From a checkpoint of a small transformer trained on Wikipedia: MLP 1024 squared ReLU.
MLP neurons of a small language model. Each row is named by its layer, matrix (up: input weights) and neuron, and shows model dimensions 80-207. Each number is 200 + 20 x the weight over its row's rms, rounded and kept within 0 to 999.
After each neuron's rows, "fires in" lists the words (lower case) most often at its 100 highest values on Wikipedia text that the model never trained on. A number after a token or word is its count.

L7.up943,205,176,225,224,223,195,211,196,198,186,188,211,210,206,203,181,237,231,198,203,209,216,174,204,239,177,206,216,197,193,189,188,196,151,199,205,199,191,182,175,200,170,203,234,220,185,178,190,194,201,181,239,204,220,228,175,188,156,201,169,173,212,198,182,210,166,189,182,188,187,193,193,211,161,184,249,175,175,189,184,182,187,192,232,199,196,187,187,185,195,193,238,195,182,173,197,186,192,224,201,183,211,218,184,208,208,171,189,215,203,231,225,199,231,212,228,201,176,228,208,197,174,190,202,179,209,258,217
fires in: "he" 66, "his" 13, "father" 4

L13.up137,209,207,170,198,219,176,211,183,201,221,180,184,210,189,186,189,192,230,209,189,169,190,195,195,186,194,187,192,190,196,183,231,197,205,184,170,218,185,207,220,204,160,210,191,184,194,158,189,218,213,202,190,180,196,182,222,198,234,189,235,198,204,190,212,196,196,162,180,184,217,191,214,197,157,180,211,169,187,155,173,195,225,172,220,181,200,221,206,209,176,189,157,203,213,232,182,223,240,198,175,175,207,192,214,208,221,206,169,190,199,185,227,175,192,176,217,181,207,179,195,216,192,209,184,198,209,235,202
fires in: "they" 17, "to" 13, "and" 10, "which" 5, "not" 5, "that" 4

L11.up32,204,184,199,211,206,201,198,187,205,191,202,190,223,157,197,178,204,216,195,185,201,194,184,167,184,221,159,185,170,182,165,177,180,225,236,206,197,186,191,187,215,213,228,233,180,192,218,212,172,242,227,219,226,217,210,212,185,215,215,193,171,216,203,226,201,221,167,204,216,187,193,163,178,195,226,190,224,210,210,175,233,203,176,219,198,182,187,201,184,215,192,187,175,232,218,191,209,186,191,180,201,203,190,203,241,209,224,200,188,204,244,226,226,185,166,210,224,227,184,209,213,167,189,243,175,175,209,192
fires in: "as" 40, "name" 8, "year" 4

L13.up906,201,182,154,206,205,193,196,221,205,221,206,178,192,183,167,181,202,209,171,151,204,205,202,202,204,208,186,191,207,183,235,190,225,212,191,193,191,183,199,199,203,194,209,189,203,179,186,252,210,220,179,195,226,205,224,218,183,215,174,207,194,205,223,197,161,178,182,177,215,214,223,162,190,224,223,207,186,202,177,192,239,189,198,199,192,238,195,198,176,221,206,202,187,177,209,166,168,225,245,207,218,153,219,181,210,163,176,189,174,189,199,172,229,200,165,204,197,185,193,179,215,215,187,221,185,237,184,155
fires in: "university" 34, "institute" 9, "court" 8, "association" 6, "department" 5

L5.up128,223,250,212,192,215,211,195,200,186,170,165,208,193,207,190,190,244,209,178,199,226,221,190,197,196,206,211,208,209,207,212,206,172,177,201,237,183,193,200,198,189,201,214,169,189,184,212,184,183,184,182,197,203,222,199,171,227,192,180,205,172,196,207,207,231,195,214,220,166,217,214,254,214,206,181,234,189,214,171,227,192,177,216,231,204,215,213,167,202,195,187,205,218,216,182,171,171,205,174,221,153,199,211,207,200,223,199,206,163,208,191,188,197,181,184,208,213,191,186,182,156,188,220,228,232,199,200,223
fires in: "of" 84

L7.up398,210,216,232,160,205,163,230,205,201,203,181,194,172,211,203,191,207,172,196,230,197,185,225,199,219,199,216,231,228,187,209,202,226,184,207,212,216,209,238,179,228,209,189,225,231,177,199,173,194,188,180,187,206,190,195,216,197,156,199,218,187,195,201,180,220,172,170,184,205,199,213,198,191,180,206,208,202,158,213,205,202,198,225,214,210,171,177,228,204,214,206,188,211,195,163,214,180,176,188,197,192,144,152,176,186,233,196,194,189,185,208,178,200,191,228,205,212,196,223,199,202,190,211,203,204,219,154,232
fires in: "in" 18, "into" 12, "on" 9, "over" 8, "used" 7, "well" 6

L11.up227,180,210,202,194,215,229,167,189,169,221,199,205,197,165,217,187,188,219,171,188,200,214,210,190,211,164,253,188,208,229,231,196,184,175,204,163,204,189,183,199,198,210,195,244,212,214,195,167,176,190,170,190,218,181,220,171,192,208,193,188,189,227,216,200,185,217,186,239,231,174,201,173,212,213,217,199,188,189,195,183,189,187,232,193,213,172,207,176,202,224,198,199,197,181,199,223,263,169,195,185,179,192,202,184,209,244,195,225,174,226,196,216,203,182,184,196,214,189,202,195,184,202,159,240,183,152,216,218
fires in: "with" 37, "has" 20, "have" 17, "had" 6

L10.up964,208,225,176,209,237,219,204,216,188,200,183,207,181,238,193,188,166,204,220,221,204,219,208,224,197,174,188,181,205,198,181,144,196,170,228,193,186,201,217,183,194,197,205,222,177,198,201,194,220,190,191,217,222,182,169,213,166,199,203,189,198,191,203,188,186,223,213,220,263,240,199,157,133,206,191,189,211,195,182,196,234,215,179,217,206,199,178,228,235,216,173,185,182,209,182,201,182,208,197,211,174,164,160,214,204,173,193,168,203,199,192,218,206,213,200,181,200,187,180,204,202,209,205,183,197,195,217,201
fires in: "for" 33, "in" 21, "on" 6, "to" 5

L13.up696,169,210,207,197,225,179,206,145,180,182,172,180,235,191,196,208,214,194,198,203,206,209,176,219,190,233,175,209,190,201,202,208,191,183,204,238,192,194,207,192,197,181,173,208,207,228,242,215,192,182,216,216,218,203,228,212,220,211,195,202,199,221,183,193,166,171,179,219,212,210,225,190,217,163,179,228,197,194,193,212,207,190,190,159,177,170,204,195,184,191,208,198,217,167,204,171,212,220,207,152,208,194,196,203,210,174,184,231,196,191,181,209,213,208,213,234,208,242,230,257,218,203,192,210,236,197,234,167
fires in: "the" 18, "1" 16, "a" 10, "and" 9

L13.up564,168,217,179,189,196,174,213,208,197,218,215,167,226,201,193,179,236,174,200,175,213,221,221,212,187,205,199,214,197,190,204,232,199,205,212,211,183,204,161,191,182,201,180,205,178,181,184,215,198,173,194,229,180,231,198,173,192,169,182,204,179,237,213,203,189,225,203,255,144,169,180,193,200,204,186,202,189,220,199,204,222,199,181,200,159,175,213,220,187,207,170,226,197,216,173,169,212,222,222,167,170,167,210,169,220,213,184,179,218,208,203,177,161,195,212,219,207,216,234,220,211,208,177,180,170,203,205,231
fires in: "and" 79, "or" 7, "but" 5

L11.up644,185,207,184,193,226,198,202,208,162,179,180,203,209,205,234,206,172,191,234,168,185,226,178,213,206,228,184,218,183,171,189,196,210,218,183,198,181,217,206,188,213,232,210,240,154,159,204,210,174,212,193,213,202,189,183,211,210,168,210,201,197,211,201,172,197,199,194,200,166,221,211,213,206,204,211,223,194,208,159,175,194,210,167,204,184,215,189,179,181,222,232,174,181,205,200,199,229,182,180,197,208,167,195,174,186,196,176,175,200,184,211,177,225,204,203,215,176,183,203,205,225,201,216,188,189,198,171,194
fires in: "the" 92

L9.up1009,206,187,233,187,197,218,207,242,178,197,187,220,186,224,180,180,210,194,167,207,172,210,197,213,180,212,179,197,229,170,187,189,226,153,173,220,196,193,230,239,221,193,209,207,208,150,235,165,201,210,176,200,222,183,191,239,185,208,194,210,190,171,234,186,202,215,142,211,198,203,225,211,230,227,219,191,235,204,202,199,228,217,216,193,219,215,198,221,224,202,206,234,219,218,228,188,171,195,195,172,198,186,163,183,224,200,213,187,209,218,182,186,213,185,202,198,194,179,200,218,222,219,216,176,228,220,181,183
fires in: "a" 19, "of" 14, "was" 9, "the" 9, "on" 8, "in" 7

L11.up827,247,196,198,199,205,210,214,184,193,230,168,214,204,194,216,204,186,206,190,227,190,193,225,188,164,210,171,222,229,211,202,246,216,209,164,191,203,202,198,187,210,200,219,202,187,213,173,183,206,225,204,203,192,175,220,254,207,185,179,190,217,206,185,181,202,167,205,165,197,224,201,177,223,234,193,190,196,186,222,171,213,208,228,210,167,144,197,199,235,207,185,179,182,166,218,217,180,211,209,197,172,188,197,198,220,168,217,212,174,184,218,232,191,202,199,189,236,192,184,185,218,195,204,203,205,187,231,207
fires in: "and" 32, "in" 24, "of" 7, "at" 5, "by" 5, "with" 5

L10.up148,210,210,220,169,207,219,226,220,221,239,223,194,168,195,204,206,183,183,197,218,222,249,199,219,210,155,189,204,208,200,202,177,197,195,180,204,216,200,208,203,202,186,175,217,214,203,207,228,206,198,188,189,209,209,177,211,173,171,176,199,206,243,156,219,180,188,213,196,250,181,197,224,186,174,232,193,227,176,198,151,191,198,148,222,235,198,204,171,217,184,191,198,207,233,195,193,221,186,217,202,191,211,192,230,198,220,195,165,192,205,194,202,204,218,182,216,200,164,169,212,210,219,215,195,194,201,223,199
fires in: "with" 26, "by" 15, "h" 6, "featured" 5, "to" 4, "included" 4

L9.up1012,207,191,154,170,216,191,171,192,217,222,182,175,210,154,168,202,208,171,194,198,178,213,212,185,222,214,235,234,203,191,213,204,206,198,231,199,210,183,216,220,210,194,233,214,185,187,163,231,194,230,170,224,210,223,199,189,223,202,177,183,196,211,186,207,190,209,176,222,210,225,206,164,171,189,195,177,208,191,187,187,191,223,197,229,223,174,222,205,169,224,215,188,193,188,190,183,183,181,204,195,173,205,226,221,204,199,199,205,173,149,192,189,223,164,186,216,187,194,232,184,246,204,182,233,187,187,217,225
fires in: "the" 76, "as" 5, "but" 5

L5.up660,240,250,173,189,207,220,214,234,210,227,201,208,213,223,227,209,203,209,202,187,189,216,223,199,212,183,176,214,174,178,198,225,175,213,188,173,197,195,215,210,215,191,238,222,201,174,214,191,199,183,192,175,169,223,215,227,162,184,176,233,216,202,231,197,219,211,199,233,216,235,187,217,199,205,226,217,190,181,170,169,189,220,192,213,179,187,206,177,199,190,183,237,185,214,180,182,196,242,191,197,174,208,228,171,192,174,153,184,163,184,160,186,185,193,198,188,234,202,170,176,210,215,138,223,210,170,232,190
fires in: "it" 25, "he" 24, "they" 15, "him" 6, "them" 6

L11.up510,195,225,240,179,182,166,172,188,184,224,189,182,195,202,200,184,218,172,190,197,196,218,206,213,204,218,184,221,200,189,183,205,200,187,217,205,227,210,183,187,200,156,223,200,207,200,203,193,214,204,199,217,210,191,224,200,173,214,245,214,178,221,178,185,159,218,172,209,218,211,177,249,219,169,201,204,193,218,216,183,173,214,169,214,210,198,196,183,191,197,192,204,224,198,198,175,193,223,213,162,188,179,201,197,222,200,214,197,218,174,209,186,210,229,205,216,213,232,189,245,208,178,205,217,214,216,181,204
fires in: "however" 28, "1" 11, "later" 7, "time" 7, "example" 6

L4.up766,203,186,214,232,219,202,181,227,184,182,196,201,179,184,201,209,180,197,198,187,194,221,199,180,215,202,188,186,198,204,164,184,184,206,212,175,174,206,200,225,243,177,217,223,181,235,188,194,178,240,171,218,214,194,186,217,205,170,178,202,212,170,214,186,157,199,207,195,193,190,180,200,183,227,207,213,229,181,191,210,252,242,191,162,201,184,219,195,189,216,190,206,191,158,219,180,206,185,212,217,211,161,220,191,209,189,201,195,222,235,183,208,205,205,207,199,214,214,202,187,242,225,180,213,181,234,173,223
fires in: "university" 70, "academy" 9

L11.up723,203,177,197,191,181,186,204,226,190,192,200,226,132,190,166,187,206,230,197,217,230,164,235,195,181,222,211,202,194,190,196,201,196,164,150,172,205,217,197,204,173,218,226,224,188,209,202,176,168,193,250,194,184,220,150,234,192,211,244,181,200,217,181,218,214,180,188,209,173,186,209,212,169,198,197,185,212,201,203,191,211,224,197,186,205,203,205,190,189,182,226,222,167,216,208,181,212,197,194,173,193,211,207,186,185,218,172,239,184,243,197,179,183,207,192,191,185,197,150,228,223,192,202,209,211,201,213,205
fires in: "of" 39, "with" 18, "in" 9, "who" 7, "took" 7

L13.up123,212,215,190,193,230,196,183,168,193,210,198,196,187,229,209,188,173,178,192,183,209,186,169,192,173,205,208,185,179,197,203,195,199,206,209,206,202,203,188,215,180,191,218,200,179,192,226,243,179,226,208,215,224,237,232,205,222,187,203,220,194,240,247,221,177,170,207,203,172,177,179,217,180,212,205,191,232,222,219,184,182,230,166,232,199,181,206,214,196,224,198,226,216,194,209,160,178,202,144,174,201,191,192,222,213,215,178,203,189,195,199,221,232,219,214,187,177,226,222,242,222,229,179,197,204,220,216,211
fires in: "that" 45, "which" 28, "as" 7, "who" 6

L11.up543,172,210,173,201,209,198,169,183,197,220,191,201,230,214,197,198,185,264,183,210,234,213,208,198,184,200,205,219,256,157,202,229,219,174,181,217,167,182,188,185,165,187,200,203,173,217,211,165,178,221,213,227,223,209,181,222,204,235,218,196,194,196,178,200,221,200,194,216,178,194,208,201,209,196,169,205,230,227,203,144,235,221,225,163,238,178,203,172,202,190,186,187,155,199,211,212,213,186,191,233,192,233,183,210,190,209,170,208,201,191,204,194,200,210,208,210,171,240,164,218,214,182,159,176,217,181,216,186
fires in: "his" 24, "he" 20, "has" 17, "also" 15

L4.up448,175,215,191,183,202,182,213,224,196,190,165,204,205,211,191,209,228,188,177,190,212,186,182,199,212,181,202,207,200,194,175,217,184,188,215,210,188,206,179,210,234,177,204,196,238,179,237,193,210,188,197,179,194,183,204,223,187,191,215,185,195,231,175,170,178,211,210,186,210,230,206,192,212,183,192,182,225,188,203,233,189,181,196,181,210,181,211,164,173,168,235,196,227,171,174,187,195,198,229,227,197,222,236,217,221,188,192,167,209,200,202,220,192,206,198,205,245,196,180,220,211,201,211,198,184,198,191,185
fires in: "1" 95, "1st" 4

L5.up22,224,214,214,170,168,214,208,227,166,195,175,236,191,204,189,161,198,166,197,195,174,161,206,210,188,227,183,212,180,217,227,186,205,169,181,202,178,178,221,208,193,193,185,225,185,195,176,181,192,192,182,169,233,182,179,233,221,230,202,183,187,195,192,196,182,192,190,258,212,203,209,203,194,216,189,167,183,259,200,174,180,206,200,198,218,228,223,201,166,212,211,209,192,203,185,169,188,208,192,192,184,223,209,205,218,200,188,179,205,205,217,197,193,180,227,224,181,227,185,209,190,210,186,191,203,228,232,205
fires in: "with" 52, "of" 10

L4.up892,221,202,219,182,218,172,205,230,169,175,194,225,200,181,153,209,225,150,164,216,204,169,215,190,189,195,245,186,173,219,205,181,206,169,183,221,151,209,201,233,193,187,213,211,245,204,188,197,190,179,215,189,224,163,217,221,191,190,192,215,190,168,201,176,217,209,189,203,198,156,210,190,189,188,193,195,212,194,172,173,205,213,219,182,196,243,186,232,175,229,212,180,230,237,225,191,207,188,213,206,212,178,194,163,186,215,201,245,193,191,222,217,176,194,191,193,179,190,261,181,177,208,209,230,188,199,220,190
fires in: "in" 24, "to" 19, "of" 13, "joined" 11, "into" 8, "for" 7

L2.up907,220,208,219,188,201,166,183,192,222,160,201,182,189,199,206,168,218,222,177,220,199,215,212,203,201,207,184,214,189,206,217,189,183,167,228,177,249,178,223,211,196,225,209,252,213,191,196,220,202,212,246,201,231,198,216,233,222,195,223,179,208,211,189,220,194,189,244,205,185,197,202,198,163,217,208,180,225,198,219,261,219,195,178,171,188,191,175,201,224,221,218,221,161,228,199,183,191,195,192,196,192,192,232,202,210,205,201,195,195,200,211,205,214,201,199,185,196,219,179,208,235,189,197,187,204,208,222,183
fires in: "with" 49, "by" 16, "in" 8, "of" 7, "into" 5, "to" 5

L4.up506,213,232,169,199,197,198,203,211,173,203,178,210,186,210,182,223,205,188,210,201,180,224,193,192,252,188,203,217,216,187,191,197,205,187,168,184,203,187,158,204,212,200,202,240,199,184,190,198,203,211,191,209,176,164,209,193,151,193,192,197,204,178,201,224,208,179,225,190,191,223,176,190,216,203,200,229,186,203,201,182,181,202,208,211,185,194,186,185,191,219,179,189,180,190,218,214,193,203,209,166,177,196,202,183,203,196,176,207,203,175,166,188,210,222,187,217,220,158,216,220,223,215,208,221,182,174,236,209
fires in: "he" 41, "who" 35, "she" 16

L11.up522,215,197,170,218,196,159,204,206,222,184,209,194,241,170,209,184,209,233,179,160,201,175,177,188,205,196,202,187,191,182,240,219,189,195,197,157,214,209,200,220,195,172,202,188,194,166,167,193,182,199,199,208,221,215,205,220,185,237,204,189,201,181,215,243,171,186,213,201,185,213,190,196,165,175,170,212,194,189,157,184,171,204,200,214,227,188,172,188,194,206,203,156,217,203,245,195,189,229,191,175,160,191,197,197,189,192,160,156,191,157,202,196,190,206,196,194,193,176,179,202,166,200,185,188,197,218,229,182
fires in: "to" 57, "t" 4, "they" 4

L11.up665,190,235,196,226,207,204,220,165,186,161,189,198,233,167,216,218,210,204,171,196,177,227,186,234,203,237,210,200,156,144,195,208,190,207,214,224,197,185,231,195,184,183,196,225,181,193,223,211,189,190,177,190,210,210,218,190,175,208,200,215,207,238,176,199,198,224,189,248,183,157,229,214,235,211,198,166,174,216,202,193,229,200,187,232,220,167,241,224,185,166,175,216,222,208,182,189,218,226,203,200,196,184,184,180,218,215,175,191,186,202,245,176,187,193,189,223,203,191,186,207,197,197,208,200,199,169,269,196
fires in: "and" 71, "or" 4

L4.up806,233,226,171,210,202,196,201,208,152,175,192,223,193,171,205,152,210,192,165,209,197,199,213,210,210,196,220,214,214,229,220,203,185,186,177,211,209,213,225,195,207,174,201,223,213,228,208,201,205,221,179,184,214,173,199,223,217,223,185,171,205,205,218,225,216,207,182,250,213,201,212,192,184,226,212,167,208,210,232,170,167,177,192,186,193,194,200,176,214,221,199,193,196,212,211,175,225,186,218,207,190,227,220,170,199,167,209,216,204,224,199,184,223,237,166,194,186,219,170,221,208,226,181,203,243,194,179,199
fires in: "with" 36, "including" 28, "of" 14, "includes" 5, "contains" 4, "in" 4

L7.up421,195,200,191,229,215,184,177,194,168,194,206,179,220,206,184,204,213,187,174,204,197,184,196,199,212,177,204,227,227,227,183,218,193,217,190,232,185,193,174,212,209,187,205,219,187,221,195,195,179,222,176,199,224,236,210,224,179,239,205,205,229,231,219,201,199,224,213,220,209,164,184,188,215,196,197,202,218,257,215,192,146,188,197,222,210,206,212,197,192,205,220,178,228,225,218,216,200,220,222,188,158,267,202,206,202,181,212,219,176,183,205,221,185,215,168,187,224,189,184,184,189,211,196,202,194,198,246,189
fires in: "they" 26, "band" 24, "as" 9, "with" 7, "us" 7, "of" 4

L5.up196,218,217,200,209,219,193,172,205,169,181,187,239,192,193,175,227,192,210,204,190,186,204,189,173,191,157,161,196,211,209,156,203,190,182,199,177,185,194,183,212,197,194,224,195,194,199,190,207,203,209,187,174,195,204,234,223,201,208,186,190,243,217,191,204,216,222,200,193,171,205,185,185,182,191,202,189,207,207,237,198,222,198,183,216,209,204,189,203,205,198,173,175,192,206,204,179,212,219,147,215,181,207,175,230,184,243,200,192,187,237,188,220,192,196,186,206,152,178,194,198,200,174,201,211,164,218,201,216
fires in: "from" 47, "de" 17, "to" 16, "into" 6, "of" 5

L11.up121,212,207,186,209,192,200,176,163,206,190,170,184,189,197,179,233,185,194,185,175,217,196,167,202,197,206,177,210,232,208,169,191,229,192,203,205,203,185,196,244,175,174,194,228,170,224,188,220,224,209,196,194,205,219,212,220,189,227,166,214,211,238,224,188,199,207,213,209,201,163,196,198,205,205,187,186,198,204,181,213,200,146,203,240,184,203,173,188,187,157,228,200,200,174,232,225,175,197,160,185,200,204,214,189,213,205,200,212,172,188,212,245,202,187,175,206,210,210,180,177,218,199,195,204,193,213,201,194
fires in: "as" 42, "of" 20, "in" 6, "late" 6, "that" 5

L13.up644,188,200,167,212,206,211,187,212,192,199,172,208,203,208,231,189,179,185,177,163,207,182,250,193,208,202,218,235,174,202,207,199,178,185,185,206,179,171,210,183,183,171,219,236,162,200,201,167,173,214,207,235,211,215,209,205,181,207,189,233,211,211,180,202,228,199,189,227,182,169,233,201,203,194,228,193,183,167,169,195,196,181,202,208,198,192,197,151,208,226,204,171,189,200,184,248,202,229,165,240,160,140,211,183,191,186,170,227,170,218,201,220,186,198,214,208,216,209,177,208,208,184,195,201,245,188,212,225
fires in: "have" 27, "they" 11, "he" 8, "has" 8, "who" 6, "had" 4

L13.up487,204,190,199,218,180,202,211,176,164,203,184,210,192,218,188,223,207,210,176,248,203,206,173,187,216,197,189,212,179,194,206,239,202,220,206,198,197,207,220,225,208,203,218,209,206,199,223,173,196,203,219,235,163,214,208,214,230,205,215,177,222,184,216,156,218,167,223,195,216,200,184,204,215,203,224,208,230,184,200,203,213,201,186,210,228,216,172,208,201,167,217,189,201,206,172,179,228,168,200,191,210,188,165,188,199,182,170,198,178,163,192,172,223,192,158,209,171,187,216,220,180,193,201,186,223,219,203,205
fires in: "his" 35, "s" 23, "the" 19, "her" 16, "their" 5

L2.up49,227,218,172,201,227,211,191,229,199,184,204,186,204,206,195,196,196,148,199,173,195,203,231,195,178,180,182,175,157,158,165,209,184,196,196,173,187,170,206,198,176,163,225,202,209,215,182,181,176,222,200,178,222,194,216,203,228,175,179,237,184,231,193,196,208,175,185,192,190,198,202,204,200,204,193,190,199,182,197,200,194,206,230,182,203,200,192,194,211,219,196,166,211,208,197,230,214,222,199,221,192,220,228,197,195,234,171,224,178,228,203,199,239,202,160,200,183,190,225,190,183,202,201,231,198,200,210,192
fires in: "league" 18, "to" 14, "lost" 11, "ended" 7, "not" 5, "of" 5

L5.up897,194,208,216,206,181,216,150,191,200,203,172,189,218,223,185,204,191,164,200,218,251,226,172,186,203,176,194,186,195,223,181,185,191,151,183,197,188,218,215,200,196,191,181,202,184,194,195,218,196,206,188,179,237,179,160,211,189,179,194,207,212,197,193,171,194,196,202,213,192,202,220,183,184,221,197,194,199,229,193,180,187,171,195,242,153,213,189,185,185,203,234,189,232,191,201,207,209,191,190,192,231,221,176,220,201,208,209,215,225,176,228,185,193,183,178,182,179,159,207,202,174,195,217,202,231,144,224,161
fires in: "in" 23, "of" 21, "following" 13, "to" 10, "by" 6, "for" 4

L9.up1003,213,222,189,188,203,196,209,200,196,179,165,204,242,158,182,207,209,217,203,200,175,189,193,202,202,193,183,185,160,164,182,203,150,167,201,188,213,200,187,180,174,202,169,204,160,182,212,221,203,193,226,192,196,221,180,156,235,191,200,218,203,209,210,202,187,212,188,200,202,194,210,194,178,245,175,208,209,200,215,227,225,223,167,204,194,210,179,199,208,220,189,212,184,224,188,223,203,226,157,188,205,214,212,197,220,209,191,163,181,186,195,222,211,196,150,226,201,205,189,209,197,208,195,212,188,189,236,179
fires in: "national" 16, "that" 14, "as" 12, "but" 11, "because" 9

L5.up965,181,243,220,210,179,183,184,207,199,217,202,225,206,165,201,194,204,243,208,246,169,201,199,192,183,188,194,205,197,195,181,180,190,176,187,193,230,236,216,173,187,187,201,185,196,206,191,220,217,204,227,181,241,177,203,199,189,182,184,214,230,200,182,183,192,176,196,180,217,199,204,190,155,219,172,185,231,213,189,192,221,224,158,211,198,205,149,226,237,175,237,184,225,199,153,200,198,184,233,198,236,199,159,225,210,243,213,171,153,187,198,209,208,201,193,190,215,199,196,179,217,175,222,178,194,185,193,198
fires in: "in" 73, "for" 11, "with" 7

L10.up114,199,200,192,191,218,193,190,206,228,200,192,227,236,210,200,202,202,226,184,200,205,190,200,212,200,225,171,166,193,194,219,182,156,185,181,174,231,195,214,214,165,209,176,221,190,173,155,176,194,221,230,182,193,236,229,184,165,190,242,224,218,198,186,184,244,178,186,196,221,166,201,203,212,211,189,198,217,209,178,169,186,188,217,174,174,203,217,204,207,244,181,173,184,188,233,213,175,209,191,207,169,217,187,158,178,216,192,211,193,184,180,224,193,174,224,187,190,213,180,200,174,215,190,226,179,184,228,194
fires in: "be" 21, "well" 9, "that" 7, "not" 7, "yet" 5, "more" 4

L7.up397,185,221,185,200,228,188,193,230,163,208,203,206,195,202,163,173,209,169,178,193,209,165,180,214,187,192,168,231,237,195,176,182,205,175,185,192,198,197,229,182,232,212,213,188,198,224,208,203,202,195,219,224,197,199,177,228,218,220,208,205,203,202,215,219,183,166,178,179,203,188,232,221,196,203,219,205,209,227,207,227,190,223,177,203,166,205,179,242,174,174,218,195,176,222,191,222,186,206,188,197,177,184,169,181,212,186,187,241,195,194,210,159,170,219,220,165,198,195,197,182,201,203,214,241,191,199,188,221
fires in: "in" 65, "of" 13, "pen" 4

L7.up189,229,193,202,192,203,202,192,213,151,184,200,222,202,188,234,222,156,210,194,222,205,195,203,208,178,162,200,200,201,199,202,238,215,209,191,208,200,212,205,222,163,200,209,221,217,183,209,197,170,203,244,241,228,208,171,222,181,183,154,211,198,203,207,198,191,185,184,225,186,215,162,211,196,184,205,205,231,162,213,169,213,209,202,217,175,206,210,206,204,212,193,145,213,193,201,182,230,197,171,222,220,203,220,163,187,207,220,193,181,185,207,192,257,183,182,205,166,169,158,205,219,197,200,165,216,216,191,176
fires in: "of" 49, "the" 25

L11.up752,208,220,165,189,218,223,177,250,204,190,191,179,189,237,191,237,207,192,160,194,183,219,229,193,192,216,218,214,192,149,177,184,197,245,181,155,184,219,217,171,213,208,217,185,171,195,187,231,170,157,198,203,177,225,173,202,208,207,177,216,208,225,192,227,197,191,178,210,241,216,177,202,166,220,222,194,214,191,154,155,218,172,203,195,207,186,198,153,216,187,227,155,181,191,205,215,196,201,200,210,206,184,166,168,221,218,194,199,209,221,213,192,215,209,216,212,211,201,214,190,222,213,191,217,205,189,183,222
fires in: "s" 19, "york" 11, "university" 8, "c" 8, "league" 5, "of" 4

L5.up850,203,174,170,208,166,183,212,189,203,194,214,234,188,211,181,190,216,172,164,200,206,228,172,214,211,217,192,212,194,228,216,206,191,200,217,187,204,177,194,184,236,219,204,197,188,221,207,176,198,209,203,182,218,195,184,214,188,201,232,203,183,177,200,183,185,186,230,203,245,176,197,195,219,187,162,236,216,232,190,212,204,244,229,203,230,217,196,212,183,195,215,224,179,217,238,196,218,191,211,208,206,253,180,194,204,167,188,198,218,180,184,204,212,185,190,195,179,195,216,221,204,207,229,183,224,219,179,192
fires in: "their" 35, "both" 27, "its" 17, "his" 11, "all" 8

L10.up312,219,160,222,217,225,181,214,199,208,177,207,215,201,201,187,215,229,185,187,205,210,190,159,189,199,167,175,219,196,188,199,194,172,228,174,186,199,193,170,224,203,204,221,214,191,217,192,211,177,229,203,188,188,213,214,188,212,167,197,173,213,186,216,201,221,220,204,217,216,224,199,195,210,195,201,208,253,212,223,179,232,242,197,208,232,186,212,190,213,239,182,186,191,193,179,193,204,233,167,194,195,198,188,214,213,200,240,199,227,239,201,218,220,220,169,163,160,228,201,209,227,206,231,164,169,221,192,207
fires in: "as" 68, "be" 16, "become" 5

L2.up285,171,226,176,197,197,184,233,172,205,209,219,210,213,197,195,144,217,204,166,179,162,223,212,195,206,191,184,187,213,198,208,208,204,231,242,229,214,194,189,207,245,231,196,209,208,151,179,230,206,209,223,195,232,189,203,202,181,199,212,185,196,220,226,209,200,172,173,216,203,159,191,191,208,193,217,207,198,169,169,188,215,185,170,219,219,179,207,177,191,168,175,186,177,204,188,230,210,183,193,200,193,180,218,186,202,246,170,216,206,207,227,225,166,222,203,207,185,212,196,188,173,212,188,192,214,173,200,208
fires in: "known" 34, "name" 18, "republic" 8, "utc" 6, "referred" 4

L4.up45,213,216,186,227,183,213,212,159,190,209,210,186,226,189,180,223,186,187,177,194,189,210,168,187,199,221,192,185,182,206,220,236,184,184,184,173,218,188,238,179,186,225,204,203,210,185,216,193,194,192,219,193,217,187,192,232,164,204,234,210,230,205,209,217,209,164,223,162,195,189,243,216,227,222,215,182,176,198,210,187,211,214,191,171,157,171,186,196,195,208,213,196,214,209,187,174,222,177,221,202,162,182,202,216,192,176,175,190,213,171,221,213,184,191,218,167,207,186,189,210,205,204,196,217,216,156,169,222
fires in: "and" 76, "or" 20

L5.up595,208,223,176,189,222,265,193,237,184,187,209,161,189,225,172,180,258,209,191,178,195,253,180,176,207,224,195,168,216,222,213,207,151,200,179,220,207,197,191,199,199,210,171,211,198,202,227,167,222,187,183,196,215,185,165,178,170,223,198,184,185,200,145,179,216,178,218,242,194,212,184,176,173,231,220,204,186,210,188,208,186,195,194,193,224,219,187,188,217,217,181,198,208,192,206,219,187,186,226,204,190,182,212,184,217,224,196,221,142,199,227,161,216,194,209,190,230,197,217,187,161,226,233,236,210,196,190,194
fires in: "of" 76